{
  "n_layer": 13,
  "n_kv_head": 3,
  "d_mlp": 512,
  "vocab_size": 2048,
  "norm_eps": 1e-05,
  "rope_fraction": 1.0,
  "qk_norm": false,
  "init": "trunc",
  "init_std_o": 0.0,
  "grad_clip": 1.0,
  "schedule": "wsd",
  "decay_fraction": 0.833,
  "decay_shape": "exp"
}
MLP neurons of a small language model. Each row is named by its layer, matrix (gate and up: input weights) and neuron, and shows model dimensions 96-191. Each number is 128 + 24 x the weight over its row's rms, rounded and kept within 0 to 255. Numbers have three digits each. A neuron's up and down rows have the sign that makes its largest values positive.
After each neuron's rows, "fires on" lists the tokens most often at its 100 highest values on Wikipedia text that the model never trained on. A number after a token or word is its count.

L6.gate119:119140104119141151124130128120134135106143116137142112066104170138114108152119133109127161103142124178115120136124110113169120150090142142165091135167129153149128177152089134100100142113164107153157103112098147108122133176128137133136109089085138165153149150150109149146151097125111117161
L6.up119:149087153126135134105115172151124098139118139123162136107094141106087157114104141106171173121166115118145121086155158139116098131117140140143135169161172120142079129110130095137146152114157123148092143129145138106146130130133114135131101066130147107124121140130134146101127134159175111144
fires on: " an" 16, " first" 16, "th" 13, " the" 13, " second" 7, "ext" 6

L4.gate475:123083124116138074165156167106171151106149107159135125107132122127147124144115149143122133113151153155128172105120117131112130113135125164137122112175176137119109114081137117121109126143113089154153098136114177092132163134121150146136122088129150124097124077148104120073121138154122121114
L4.up475:115123124103121132185130172123114106159174119115082129100126110142166142108136138127108154101124134154103143153100139050140133130120143154145135121181116157141144141092124160118142124095114122160120106129133149173072111146147120108096132100106140145137087176149168145111139127144120143096
fires on: "g" 17, " g" 17, "h" 16, "d" 6

L4.gate452:117125166145106078094111149166159145125134150092082170133122117144136149127110117144127102132110153114111179120126177096144081113148143118171159084186112132129104159129086155123107103114110121103134104093188121155125164138119097128113109114128135110140094122140150169112108134137125142166
L4.up452:113139118127098168138157164133118144113108146126155132175109104151146088111171149155114096165172144081158125113145119149098083142140134134137067133128121097125109135105162100095109100112116204121089125068153090111143125106125174131127131100127121101118090136108139162155131117105137130086
fires on: "re" 20, "ing" 15, " so" 15, "r" 9, "ol" 7, "ut" 7

L6.gate128:130118172084103143108141171188114162106160161124146120116162170102136129138103082117118156112126119075126119118135140143135105051177096111096175114137144140134124114138098138141161139176145139115105065133146134142128110134172119164139121119115134112127105163138134089147104101171121126079
L6.up128:113134123163146069109077164141109161126169154088119160115134165128138138112197108155138123125141095147145099141136162141127140143115107116111109110122087135113161131132113114120094137115148150114109115114101121120098093141164165126122135143110133137064154121130163131114155151115105162090
fires on: "st" 22, " inst" 21, "d" 10, "f" 5, "nd" 5

L4.gate214:137189114100168105122181163107146100135147170146117092102146106151109134109119129075106123147148139148090168146095116139130110148129161122121092125088145127155142131113139120144124154122147097090163151145088161120109115154178093120136134162124134125117156147130080122171133124123133109091
L4.up214:161167145140155095147111117079136130109114142122108086128141127154165125119122130150154145163161133120106098117167151176090130107137155140092058122142116142159157157114089152139128116148123126076130107156152139131163160165150100127110126120159133122118153143141121160170117114159142132084
fires on: "." 39, "duc" 14, "inc" 12, "ud" 10, "gr" 5

L4.gate480:164152112106107117122123129151113149135156141157119081082154147077148126102113140121134097107130148138156099134125134119114107140133166161099154076156148150107108136147120150123139147076170113104132097145120124065115150146109168114178145132088101136152134091104118163129151156131112129169
L4.up480:170166120096104126125132136143160134112135141155122096064106133114146144115075103100124147141186134116165058138142133126139129122123168165156167161130149130087125124149135113138115126078153089117140118146168105112140128161116131143134124148125161116123159101129158079103162147105165146148
fires on: "th" 13, "ext" 12, "h" 9, " last" 9, " each" 9, " first" 9

L2.gate499:150130119106132096143106159130117118112164137115125134082102145113118156167116130116173118147109150150106228174131124062109096128123155113135126098108108177102136125148131141112133160166106117143075148110110128127164145161096117115133113138122117113136065109138109147115121101112120126111
L2.up499:109159160151131141137144121114141155119127131121133154150128124135112118100119141147162155124150089104110155111084128163118063118146149115135125173148146124149120115104131111115108112126116119129082115129141079104127127082137163078121111209104144100123135140117106161129150121143142135129
fires on: "ut" 25, "ey" 10, "air" 7, "on" 6, "w" 6, "ol" 5

L2.gate212:106136132104122155121111156125115113085119106128162112119161166119138097118100139081109134133151137126119149114125126138136096130173135129122117162113119133101129130103115098154125165090168141181103163139097140146056125108153091117141107152103133169145138159152096117115143077138182150134
L2.up212:107149131137137105183083118158125152134141107117110149153145125128113100125141135141158153131160126108150119130147118126134109131120141087089120117105125139134185187152100095121120136126162127168150128130126129110120087113132157160168120146128148131135148115146136104102128094099149128120
fires on: "l" 52, "b" 14, "st" 6, "en" 5, "ted" 4, "eb" 4

L6.gate177:094153129106133105143118094122091132097102083159105135103124134113147116177129098101160121082131135097120160141175132106127115169094146118127147113123135115116119155126127190121148119145096125148146136156123183134134130148169101121100138134154131093188116135106067160117110118112089131137
L6.up177:129081123112163110113110084115092105129105130132118078105116122128108096142117123119114093151140172114117128118174168120128108159113124133124138154120133150151095181125152136085101124120098111105132151115146121139117129110165128136122102130136125169139127133106139116117141125119113111194
fires on: "it" 23, "ad" 16, "p" 9, "m" 8, "ir" 5, "es" 5

L6.gate133:161119160183128120131136097140117101130109120149157090128135166149124146146142150156089146105137136105068100154125178087112121156111126118146135100167125113104147111113121118118137130171128105109111159124115174175107154128106134160075121155123146119121141104139140119165143073102120079128
L6.up133:127096136121133108118169155144128132117099078161158126112152161149143119126147123164124171144143129148128093155145149127145129116103142147160134153126077133096105149165108047181113093157135165110100122180092169094094148137149112125116118147127122101116105111178129110108148155127100116125
fires on: ".\n\n" 67, "\n\n" 13, " |\n\n" 12, ").\n\n" 5

L4.gate324:102129089121112110151148092092129129127130097166168124103147103158123108119110100121113147119194128131177111143151100147123124099138152110141130106141108140159139151161143162121128118085108122132114109183091134163129099103122101164150103125133126113088107120134169121135084078152176146083
L4.up324:167157124124111139154162125071100125087112145143125157072119093145076116138128135154120115132163174101128103147145094128127154139186120124110067118169130143162141158131080163137106138076115122133125105148142096161104121099106127166146137108136126114109132134133155102148131106101164080156
fires on: "le" 27, "p" 12, "et" 11, "ip" 9, "k" 9, "ic" 8

L4.gate360:142161107125116108118112126108103138135099136103184166132101102149108131092094141112113102168126116185127097112199162096171108126110123134149141114147140146160119122133107138130093130108115147106140158120115104105116165133148106118134124148148128083140157086151131110130152130156121096123
L4.up360:176122129090133113142143112115134187106173146083125110145130126075149128131132138119110126106132097138148182158137119146104117153098113101135126135147123098143117131106120134126123137129173101108144076120128139112087098147117128175115092150133152124118137111155137144121140106150113117122
fires on: "–" 36, "ro" 16, "er" 7, "-" 7, "." 6, "yn" 5

L4.gate226:131157098140133167103102107105115142140135144141140144138091130149106126094121144120107133138160122109122128115152077076164085083145117105169144128129132154108164150124084149128126160118125127144145141168143117150132133150140129107133116126143098130131120166074068113147118134170116109111
L4.up226:139167113130138117113135131129115148133141164103138076140114119144129160067102117089161138147105166130126074128122129113124133106166138123143134131110131130080085126112106110114120171139136128133124150134153071088140173134126123146150108092150131118124136163118112104123150084143135129124
fires on: "an" 24, "or" 16, "ar" 15, "in" 7, "ather" 6, "ter" 5

L7.gate144:162114080134137154130169156095134133112174078148152123151156072143137128133138112153122138130128082117120137137142120119128116072131111145172122136130140121167090174134138165129093127153098083102148099079128184097121156128108101129160134119175083122153127116129128160148149177140101122142
L7.up144:127120137129124104140102109147152179102109148141102080125098105071143128108152114111153139132149100168117147134107163137097100152154108105140149118206137135119170123123126146099095128077128136069174149138128114165095122113114117144103095104124155141103091118152127107153122126098127141125
fires on: "1" 27, "0" 16, "2" 14, "-" 12, "." 10, "3" 5

L10.gate348:106166157128139137102129101130146126159112084138137096132096128135117091090114123129109125105092154128135104082112131129127126132145092163115085132184110120138139136153106143142162176136101119114140117108150115125115132153133131161112101113098145081114130143119144115133135176141105125128
L10.up348:079164121111166132109143131043123104158096133148121126142107151113163146129133103098130123142129130148125120122107107127146152105104161144103087158139100164098137132130181073095140115137141118146110044131132132103150126133114080119118139130117137125160110127086127127139111105157065129162
fires on: "H" 35, " h" 25, " s" 7, " do" 6, " Phil" 4

L2.gate317:158165079125158120109109160181098137126149168138133184090143116114182118174133136152112116161148155139102123107088125138165103136139062118144159100133144093087169136135130129171142108099140132137162153105127140134072169124142101128127140121131142123116164162118157116108143122127121119139
L2.up317:092155122116124083151141116175104109127131148068126129141118131119143136160086187145146167138152156129148152107077132134132133132135118113130119123127086145085155061120098105103151161123147160110142175140144133130128166121111132101112155112108117129110106093166152127112121160136100164145
fires on: "s" 19, "ent" 12, "ad" 12, "g" 11, "d" 8

L2.gate236:125146139189128109105081119117151130163161147121142123145158144116119127129145155141094099097138136152142159082060098143099098114139087135129080109154125102114120150103142119086134153161137130124157186132126081127109127136132117114127118151135120129134173146146157084147127071157148122099
L2.up236:181092142137121159076122127142158180143167143098141130149118155135128093113126158127089115133145116157132124122134080117112108175124054124129121127114153116117136154104146155131112157130162152124112117134122088152114128139102094121082143122141090133103147133116149110161122120162104135115
fires on: " through" 21, " of" 20, "ain" 17, " used" 10, "ans" 9, " during" 8

L4.gate405:082140121112100134134173141120130140120103136095118148129147148143127140140106115137127103096138136139121137082115130139089119181161143178133131128105130124133185101125149131102128115123151138114177113111131132118137138105104146108156075139112118143103097156120162091167104092124115138154
L4.up405:152125127124148162148138159171166103130152139063154124151097104145138119134125091106154124079143082087113125141128155129129093157122113172153125117119119116120101126152145120090152153116142093110139126125176149114164112108126152126128159175124143170142137087150096110125125136158137132122
fires on: "p" 31, " imp" 19, "lect" 9, "emb" 7, "pl" 6, "mer" 5

L3.gate92:119110151111102146149137095140135157134160089107130106131129132086121119175125084117208143112159131126146179084157137135114174162081134147161119101152149144145123116157067102071131105155113167160094149108143118120137133155117120120103128104160160108124125137148109110166151133126162123133
L3.up92:141142121121117103110125127149100134142113162130120070122112121117090124105149102129137096113156170116144118127157143134174099153110110110074121154157149144093104125144105147094183134126109145112109115107118107097092147128121143107093124162169098128087142124137128133122110133119109143088
fires on: "ult" 33, "ect" 32, "ir" 7, "p" 7, "ill" 5

L7.gate271:146157137116105127128106155155121129120097160118104130129145073125130082137165073171109135156121116137111131113165113088140119109075151140171135139103131159145109124156108156120130144104144115095165115130135127119128119114090175106104160147133107174126149122152107120121130139130131112144
L7.up271:135128138113122101128089124105170145123133170114127096138146149164087097135121048153141130122152136152160141117097139100149152140128145142119118161127140140170091128159125145147086165154092135111132151122132140092156139168154164168133112150103096155136162126144113103104154145153126135147
fires on: "ed" 16, "es" 12, "l" 12, "en" 6, " known" 6, " appear" 5

L4.gate488:111137087146161089067087168136134171137147153112137108151128130130159108104122147121128105126107115146120097122119139141124153096140141097081160098112140132148130116108138112150084136117126124091147130049147099094121129142105138188112102142156106156106141152147145108114127146131097124149
L4.up488:147141129087130159115126116117117118135148124077133158133132099113191109138123137134118088132128111176098076181152132142144140113155133094127116165118141128133129153077124112123122139109129142156119141130123146086142069116111163150087113139119107158141139129099085082131142114161154104139
fires on: " medal" 17, "v" 16, "re" 8, "omin" 7, "erv" 6, "por" 5

L2.gate354:089132124108095099102162136151126120142134134139148092097151158163120141117093152154144159138159111143155104111150128114123123152161105122094119082132135153136108089123081149090101133105158109135178121112139174166124092132129123142146108109102111117126106098156146134091135125208104157103
L2.up354:134091133096179118161128141113145141129104111128080120160137168103131162102137105166148142128131135135120187119149127105128148136087167116149117123142103132109136121141131128151128123116100085163108136128137119148089129102164126031102146155151136104086108105139082101115141142108129094124
fires on: "al" 23, "ar" 19, "ter" 8, "ze" 7

L2.gate481:152156142180146120097113126123113117129145167118133121120132051117171083085145129084160113110135121098157100130112142151126100119149160079137120103129116132158147128138092133125122150102087119152104141156125121171129126178103133147152141131141100125117124129087151127110131100140099138133
L2.up481:135119126177109133118183146136119129136140171105129107115123087128134166106127140093183158120108136114146068159156128141101090102118150105076161135136120116157132094155145095120145144124115132128134143090138130123168128120160051142151126187137132133120165134121146133114127115118103144131
fires on: " Mc" 27, "en" 25, "on" 20, "an" 10, "ack" 6

L3.gate325:143132113147118124112143104070151171167173154143131091130102139180159152112129152127123124106148103113156125132134129102092123116155107133091161112148117122121126129065124134157135134120101097140111091164114131099180145163164134087083083143094116135150139108126088080137144084131134135113
L3.up325:123156189165092169165113139145076121155151101154103150135122124151149089123101101114181094111132140101100121102152131114099071108094134119130124104143147140162162120120108135114082141149151143143116135144115142143130095138133164095143119110122157118126151120100144113157145105120110128078
fires on: " Comm" 38, " comm" 14, "m" 11, ")\n\n" 7, "p" 7, " (" 6

L7.gate332:071114171143089117154140134116122138148167129160162094078134116132164180132089125148135159139117116152110137163127138107160120134113161111128129108109150118158126124105129142124066160124127168101092131159103165152132130101159102148143107109092148138129150150142119160150134115168125093081
L7.up332:163129095135123153171106107125117178121112122151107156112080106135178126130121119150118130111157158081141138117102061106174131177137150116145145084134117114123149135082125088184146135127085146097139140138128145154134094113170179144093175127104152168151111104132149118142122115105159137090
fires on: "ip" 18, "im" 13, "u" 9, "c" 9, "ic" 5, " of" 4

L4.gate318:089153118156124082117132127139125116109111104128120125117149148148098099146101147199112151165156122141143116126103145157145138115130170113148144101160119121136140114157119094161092116114144102123172137110140142111106071094144144127113097148093101202126121150154113115087158062114184122103
L4.up318:103150132156154080133112143127122139124140119107172106111179092146100156179116107159119153129138145109138136126125142165123145128129115116155158115153119173108106108106111127086128109143136128144174143164125123118121073142109141083126101142090122165108097128136102143111138084129158104117
fires on: "l" 57, "r" 34, "ri" 7

L2.gate102:183087104129143131102125155104157133161119127160139127149104103117153135110114117114139130156156142138132128114111138161133102140155138101115104113142124097138064132086133121156096140068144183132103147116135158144139147167122128130155118083191132151145121153136134182128137114126083093118
L2.up102:095097136139132131164113063144123148171112132149141085103102079166131100147140132136110143130140152101125089112127187108167124121137133106125109113136114114160124144122170098134131152147161137100165108136110136139091111140119108134123145110129141130144123096077141100133079069120171109153
fires on: " art" 17, " football" 16, "op" 15, "ou" 10, " team" 10, " information" 9

L3.gate298:134146119134125098164157111093115132123148129122094130095081104158142135072174119177119158105136124108120178099095143106094163133152145163122107136120133107169126157107103143152146143118121112110116140157112133122113122144152109115118124120114090089109123174124109122104144121072116111118
L3.up298:130155143141202072138101135105156135096090122131142090121096099124157068105163097183098180113131165134114134091129131152092134136171116154128138142125138123168114178145092115125123136102158153134130151152124110109125124133124129138177139102128125103127161131083101112119132157108117114114
fires on: "." 37, "ud" 23, "um" 9, "leg" 6, "ig" 5

L10.gate155:156134112142132125122128148158120108152139132106128142140139128137162148149157126111090138184117130141106142122120158069134124127152135123127135133102150121103117136125115109117110166101108135161118111130094100100178129115140135170115102104137134132129084155165115139124191120107114104165
L10.up155:138134129111102107125109150171152175159175139130184135164155112136165141158125131158131115135079101160148135124150107112101137148134086151131076146085131097116135187110146142130096119113109141154163116113144139133132071119127144151130139143123122115083111135142114075120155142120103120154
fires on: " n" 18, "f" 14, "erv" 7, " N" 6, "up" 4, "ll" 4

L7.gate422:124146126144077095124180132132124149101119158143149108141142156102115111151118117173098119129143121142145119115136127153102127149122135100156167084140150130121178136092102163153131126117172107124122109101164128158133127111163111141135121084108112154078124132108095160117166160121100139140
L7.up422:123181101167141106141164156108094097144118128157174115135169131139147103132094152161118115107153116135168129128157114150122137117135110129139156083076128109139126169120123117157149063158142109103148133149169107121161114119106126156111101128154129098143159126127102185138158144149171129117
fires on: "-" 22, "ar" 11, "r" 10, "im" 6, "omin" 6

L6.gate91:134132142121142153140158134112153147142126110140132091115166092129117131078119103135133104124116126085144139136120129122094111112134140136111174098114101111146138106142091100145154116109107127087115127128126138145121172097134144116178116107114107142103149121172151117156160107125126161149
L6.up91:121134200137097108120116121114137162112125154100122115141150165120113112114138128128165162130116143170144096136135132141128120132149130089169126053087141122152174171114194155104105098131181154136111087167115133128125105125150141075109125157117096114105114143128136092120113149149115150150
fires on: "e" 27, "ill" 11, " the" 7, "re" 5, "ate" 5, "h" 5

L2.gate421:099122101166126125136093112167154132168096120105123147119128122128101104167168161148115132121082119149112140160110159111152134133120117113108125146174135118101138143116156073150125111160142166140137083115154190141112148126130145135086111158108145095152144129135121138133146145145160085143
L2.up421:135120107130119142163125132159144098147088150143144145141137127072158118139129139131104112101098141154115159103127157102133113132148134143123148120155126119108131118118136073133140091166121162171099068137111148108062138100121136157086156142133120119134122094141157117127130135146146099137
fires on: ".\n\n" 73, " |\n\n" 17, ").\n\n" 6

L2.gate50:110107129082144168138131130145143148107179146103117182119121148087155150150117088109133181136114091106149139132128128131099106102112105155116146120110123145137137146125117145109104136136101102150107090126157117075126112128129120116104090142098139149131130145151129117136149139169117141124
L2.up50:137104140145159133145124131136141143109193113106098146076149130095151161163111121111148192140167118146136120159114108119082153084110138150072144138154122129121150128170136118138151116122138121156108127132139115127129118152116108103098115125077158136152123163120143143098138148155126133129
fires on: "st" 62, "th" 20, "nd" 9, "rd" 6

L6.gate204:124125098136135177114119139136110120139160133109146123108149097158116162113149086108132147104118134079101130115085146127129071124108155146123120141133152128183121123112107121111167119112122097148113072088106138118129114122120129184106144131133136146126137096116136168143089131102111166105
L6.up204:182140132153103154116117179137116157121170153159125108122089116136150148121101138099082129134097120117086070157164084139138085136097118115116100127150120135145155133108115151158168121078121064117129126101127146126153151127172126134152129146119147121132108107144130181117105096169140159144
fires on: "on" 20, "enn" 13, "ot" 8, "ron" 8, "an" 8, "itt" 6

L4.gate162:132116128142115109095129129159111134129101099158115142101153102068128136128140154097172136156134134173144140167127125120115095142133098133101152121141120129109135106152171133124105073145162108176080092148125086142181148161096153125106141136121193092142139096134121121092153169126094117148
L4.up162:123105139111173142117129159116131152150154145113080119070116121119113138140161158084113095143145148125134165148097133142144100152123124086125113125131125113065113115160120134113122128141193120086097149176114112162122131139120113105121118150102119124155113121134112094128192145153153160129
fires on: "-" 12, " following" 11, "ous" 9, "ose" 9, "ir" 8, "if" 8

L7.gate107:140114151148158150148144124141101137123120167123149122114113111200145117135137095102123169128096112101161134140106132095092094112148139141109095095064131135123118068131161134126145171109136125180158122062151151133154110125078166117134116155100110154134167119148094119152122171084116110151
L7.up107:173155156115153128073090135127141144108137095159153130162127114141113118112157121130127150126202159125128136137109140122134131112117116131110174080167074125117123121094159192098121120138103159114133189150137149126139161125166142155098120112127148166127072101140149111092157182170117116104
fires on: "igh" 13, "ib" 12, "x" 9, "ed" 6, "al" 6, "l" 6

L2.gate178:156132152127117145150105120113091115116143124126106123081138154117176149152138155171134133148108149114123090104112145146120110122111101138137136153136082133149141118141166142131112146121142158160177135175125095130100167137131098098144141114080157145119110102118149148128147112097085128091
L2.up178:149134155119117114126098100141106114115156088104091132113191162092130131183137124120156145130138118112146142142133131143141118122116100129143111124113085150125128087129136098118153170125126114122149128130140138108124107118155130100138172116123144131127142157106122094148128110118074152135
fires on: "g" 34, "ar" 13, "d" 9, "y" 9, "and" 8, "th" 6

L7.gate185:165131153117150116147112130156124121107110138112095106133098165099127129156125104128159098172143150140121163123130115131154116155128136162125130134089134124123087089149150100103138154192112147132114115169125144120162104143141094166167126121076144092115096166150106112109102132150107084106
L7.up185:107179152097091124110088109107129115154142127120122143094150150130144119168155151140152107106149067164144163170125118160136164133132122104117145098136178190126132122094124142137126107106095146134097081149075155090132116162063133119132131144135126137133105144122158148125140173097145136114
fires on: "ent" 18, "ro" 13, "al" 9, "ash" 7, "ake" 6, "iven" 6

L4.gate68:149143119105118174117146107141121161129168161137144168141120099092141118098087154155159084111153135114112157119089109112095096115115143126168138151135128114141128123118118115141101161136129081089120140143121132078138117133106118081140099121131156144151108109175138131106066101132148142089
L4.up68:088122127136101120120108047112158149132141157137155138143140080088159131141134102136110156109173125171112128140132152136084141093094113139112137126130094150146145107141171164142126107139139163136098168134068112158142155125157144130160091161129133112128129102153073116083139143116085107137
fires on: "um" 30, "ay" 27, "ic" 8, "for" 7, "our" 6, "press" 5

L4.gate13:166148143144143123130172130160132160134152108117083119135167154150120123130106150092093144120110141136152128150124158162131151104123126081163106069132136168158135094136151074103141144149149131127127128153123110104100115097125116141123124090160144144112142145124146120087133154137130152167
L4.up13:134166085122151114101165136111139143132108147111152105081109138062134124111110128158134141118103110139110150132102169117146096107145128129102121079136142132135081162122096118157103151123153092160116167114161167159109103117132132124076164120120111163165120119087144107181133149096124120167
fires on: "ad" 17, "ph" 14, "l" 11, "om" 9

L4.gate392:160142113143131165104092091161084097155122119107148111112092172137135133104156108145146145108098078157131135177086182133151106145112093115118100092099125113096135152084092133118133174127130125113137115101183107132197118139094150097143113116133112116133130123145146171134130102129163141123
L4.up392:166137099104148118195177162111123116132135137140135099133127144133160123095076147135114122156102116174088135091131108148127124135129102114100174151151114141113142180183112114113118134116115111136134117163139098079142093124104145122128145142186090092137137115123132170162105102094101089125
fires on: " former" 24, "own" 13, "ul" 9, "ale" 8, "merican" 6

L3.gate122:136124108115140172148154107186093162108130158124114136159122134115133128122061135172113143122130147164142168106126134119136097139148134146127146116142131147152138130105148140126160100144164172105104153077142151148142115143129121093116144093105140117142173140126119080097105150168134138152
L3.up122:133139137156077112109161153100142168093117136150144086141109164136109152130114128119133138106145130124111094135117159100081106126143167129071135108111144176123110136100128138122155127137177107119127150099159147122154119117132134119152110133157124121133150155123129091174177116097134172139
fires on: "om" 16, "im" 13, "l" 13, "c" 9, "ug" 9, "n" 8

L4.gate19:113130099131118123121107071152114146119167145124103144123160113109117141125138130155109099139098094097116126090158065108135125155137159166132149102082124135158108086127153174137122164128163106121093121135136152093118057179159137149119082077123117095090115144173120119116114106152120129120
L4.up19:132131170126097119150121106122108078130145142146106171119112082088120155154122117109094140106113173149119122101125142133119144121134139088145162144133111129111113156130121126146104164163158137090106109123179131126091100111119125107090157087111126117126200129151049128106131148165146124167
fires on: "v" 34, "er" 11, "ch" 9, " v" 7, " North" 5

L3.gate465:119133137132131108083111173145104184135151139164128101106114149120104136113141097148151143139101121153142146126100102168128124102173140102092103147155183165125160097161171111097124139161144103116136110099116120142172107125139108150118092096147124130131107144135099115127158093129147146133
L3.up465:080114124122139122135126131125106081137089153120074149096147151118100122159148149105135176160122120143100094124162120154133128112143183129107134142154169114178167129128152093087155125127166129135146099120138109116090156101118145138164121151155173129169128152141109124150189124097152094104
fires on: " which" 43, "re" 11, "e" 10, " following" 6, "ven" 5

L4.gate410:111141121116140102149114113160116158115113102153128123161136128112105119158120087100172108174096112129085114166154139142160124123135161104115118106112120149084170153145142124155133109109107134134161100076173150093132107096120128108151084120156166093159107172128122156155079101136148107136
L4.up410:152138141116105109149125135114125141107135126152110109157123156086139133103103135138132138147171108082131127140124142093152124147146119110125135165091097133117078141086114113148163142107132137139134076106082096113102145170132166114112115163106149114115155121149131171121164122126079143141
fires on: "ong" 12, "and" 9, " law" 9, "ed" 9, "aw" 7, "ok" 6

L2.gate419:122106118118143187181148118120131149134148117108121117104096153099146113158141112152119115116133145096139104119124174145139102104125143153100128124106128128131113076109129105135132116096124089092087102147166106156123130127141136102129127159117129149123118158148121120122100125121138119095
L2.up419:113139137133164124136126122136150155128155172145078176094121133103149121146178086138125162134160129101114130120133103109121123100137157121106152115131130093108134109079113110124154057127103103124115080137103151152121117079159149149154160164111167139123106138156083131115136119139177104111
fires on: " In" 68, "In" 21, "por" 4

L6.gate481:119138147168148151112129124136134114119137115103088132112138146148143152133122116143148153134116116149110156133101141139113139132120136128108154085102100131122159118081068119126138133154112120150138097128128149143118111126114105134102152125130152136142129113118183147149120142111120072117
L6.up481:138103144120122156126130110145131137128146156162186116105150148142120126134112139122120157115132117171129139128108108146136106150112136119134144132149138130116117124112046106168140146140148126115125122176148180110164074159155116122081154136148148124130098122119127112151130141168104111124
fires on: ".\n\n" 72, " |\n\n" 15, ").\n\n" 7, "\n\n" 6

L4.gate69:110153143088105128127153137132128137096162087127149194088079140139183134130173118112076081174148172103113141116113111124131151115135118077117152097144141129150157148159092116155153098110148112119156120143163122133147130094144137147137096145106091147115150139145131167119122104124144122105
L4.up69:128155112128159152144118143106137132108160145111145135057097083119133147136139125108097115114114170081173110115123171144128143092140142132116123116153167144180144103123089154086179120108137113111182085122143087123108106092146133154131166127119109130124144150099175165114151120114154108129
fires on: " Dr" 31, " dr" 20, " det" 10, "r" 7, "it" 5

L10.gate398:134150138143130142125120124117150131120155120106096091150136108116138139136136145126192066146154141127144124169129099099092113149122086131123126134130149087110117181078128117153138131096132153135158111150140099143167120128157112165066102148158138161153108101140154121123124136159052107139
L10.up398:127112137127081190148079104165054163099120131140164093152149107130155164148114154141113108138115097157097097064112118121090132109135098135122148134106173129127141149124125140154129115130153136130094123120122142123130151179107121134121137151122134134155124116150113107175129133084109118155
fires on: " comm" 21, " Comm" 17, " ag" 13, "qu" 6, "ert" 6, " rem" 5

L2.gate215:119099156182132149114119151161116155138138095154141153154162151079120140111149160136152121121160106133125124130113117149154112111130158123147083145128137114119105105116162115134119125155105125170111126116093089151091112156090132157097097148154098151127123165115110107157144153151084136115
L2.up215:128137113133134118090143164156134149147149144126168158146161123083150109114152149117140101146153128163124161133130107111187136097135125125145091162104140127174118090115140118128106126138112132130141136101090066140112132135112149138076050174144102145123161135105129108181135158156093140156
fires on: " in" 48, " at" 39, " during" 13

L2.gate470:174103149128123138113137144153164149174100149125132148129144164125143070134144081172105108112142113095132097129124146149121144063157153110149104101130161116154126127098160125135164121147082117144085121120094120171160123127055131111135143153103094124116142129128147148108117139153106114115
L2.up470:138142146183131131124145107171153127152112141111118119117106159138166113162162087119125121107116102082122144126130110141095123068133164118108106109143164099160149112119162129117138136180095117169068079117122159165154103156098159093160113151109120118120138153113095139119082130147117100104
fires on: " in" 54, " In" 43

L6.gate414:129149092117109085133099157130163142096073120103118118097147199119139127119152109152133137137147108140114150145131131152165087135087139123111136117122159175144129120148129141131114119136122153130105115140193094136139119135100127115121115117120193101144172145134128101076169130138129150126
L6.up414:118120116089107113067083140150108121090142175136101113108124114120100092118110144149153197172117135099156114099117119127135131140100111123140121103161122139119107149123087107129129100114133074104135132112146113137111116151130120114093129121139164131173125135139124093158165134143173065084
fires on: "if" 21, "he" 14, "ud" 11, "l" 6, "over" 5, "ose" 5

L6.gate415:142160112128120094130106169126139166167147151104080140109121148173148093118151116141127133142118074136061129136130165139120089098100141115120108108153192141134095133107113168132152096116158134131144117096149063153127078164140118131120127107120107117171138140120116137147103125170147099101
L6.up415:110133083142101131125150105107127094152121149092122099165157150131136150072144128102146129102115148159140071147124129151142143099164075140127117111123085141162120086140105097146127156109092122159086178147150118099121146136120142119156176163136147134135191126094090118126126113133117118148
fires on: "or" 36, "um" 13, "an" 7, "en" 7, "op" 7, "ist" 6

L10.gate335:138126116105113115167127128125087129145148157115112137103113098108165165124154089150109149107129128147102124178095112138151177136123108154079155115101188105093120088130142083173112161111131116078082100103117152091195116087129126141153099151104156103114138107126110142119122151147114114154
L10.up335:121126108119102107135157146141144168094146103116087143117162103117144170149139123082128130127134134142107139167159165100141122190154105137127143110131127099087149092124138164157134108141122112110127128180146098128123120170105115152156105139130158151087088137147154111160071091110113103119
fires on: " app" 23, " imp" 16, "p" 7, "," 7, "app" 6

L4.gate12:131114163091097137110127155127124166095088114142093148118131101171137134118153125143134136139143132156151098130136104080110145136144143103135179126132126108125160122172154123110147148145103105112131107112143129149139166170126159136122108151121100119174110113177123160125137133139154091148
L4.up12:075112155159140167130125108125099136109119062094107144118152154146110136152103105137151155129158166190101111151128083124126123123144118127143143135135138122140167084138135094146134126171139207124131130155108130073103135126152149098107131152135122098113136162170077117115136131128142101165
fires on: "m" 19, "es" 9, "ert" 8, "n" 7, "al" 7, " Dec" 6

L6.gate288:120149155129126114144084149163090129121116163076129088136145107173134123058156132147152118171126145144099144118163129064177100105125119144155143182157142147107061109123115168136088160113129159099113115115097118113139159126135172121126117148115119130076115093166140122119130153133175115133
L6.up288:090121112133116134143150143113164133167099167113102139171158108154123154128124134144138103133137141144115135150099131107128155158125147115104113151123105148104072139124115128154129125119106111116158157152142124098153133126182079099144194093158128099131133143142097075178142136117126139100
fires on: "l" 27, "ing" 15, "e" 12, "ed" 9, "in" 7, "al" 5

L4.gate377:147151151137162096090092110160107131089131092093113149144139111140138104082161077148140139125126118188124096111143143127118087126144147095148136087099148163130115152100171167128151089107161149134146144093135143124159153146089130152135142139139147126134097108174131102094150144144088100119
L4.up377:099124130089155139117094115104133101123114078142119146141139153145111140125151141150086126116117108158111122159121143093147152175097103170133159082075171129132094118135124158125126136158134168144166130132136105086123136088120112120110126166168117137111152141113109102158156150141106140141
fires on: " |" 31, "em" 8, "ps" 8, "es" 8, "." 7, "al" 5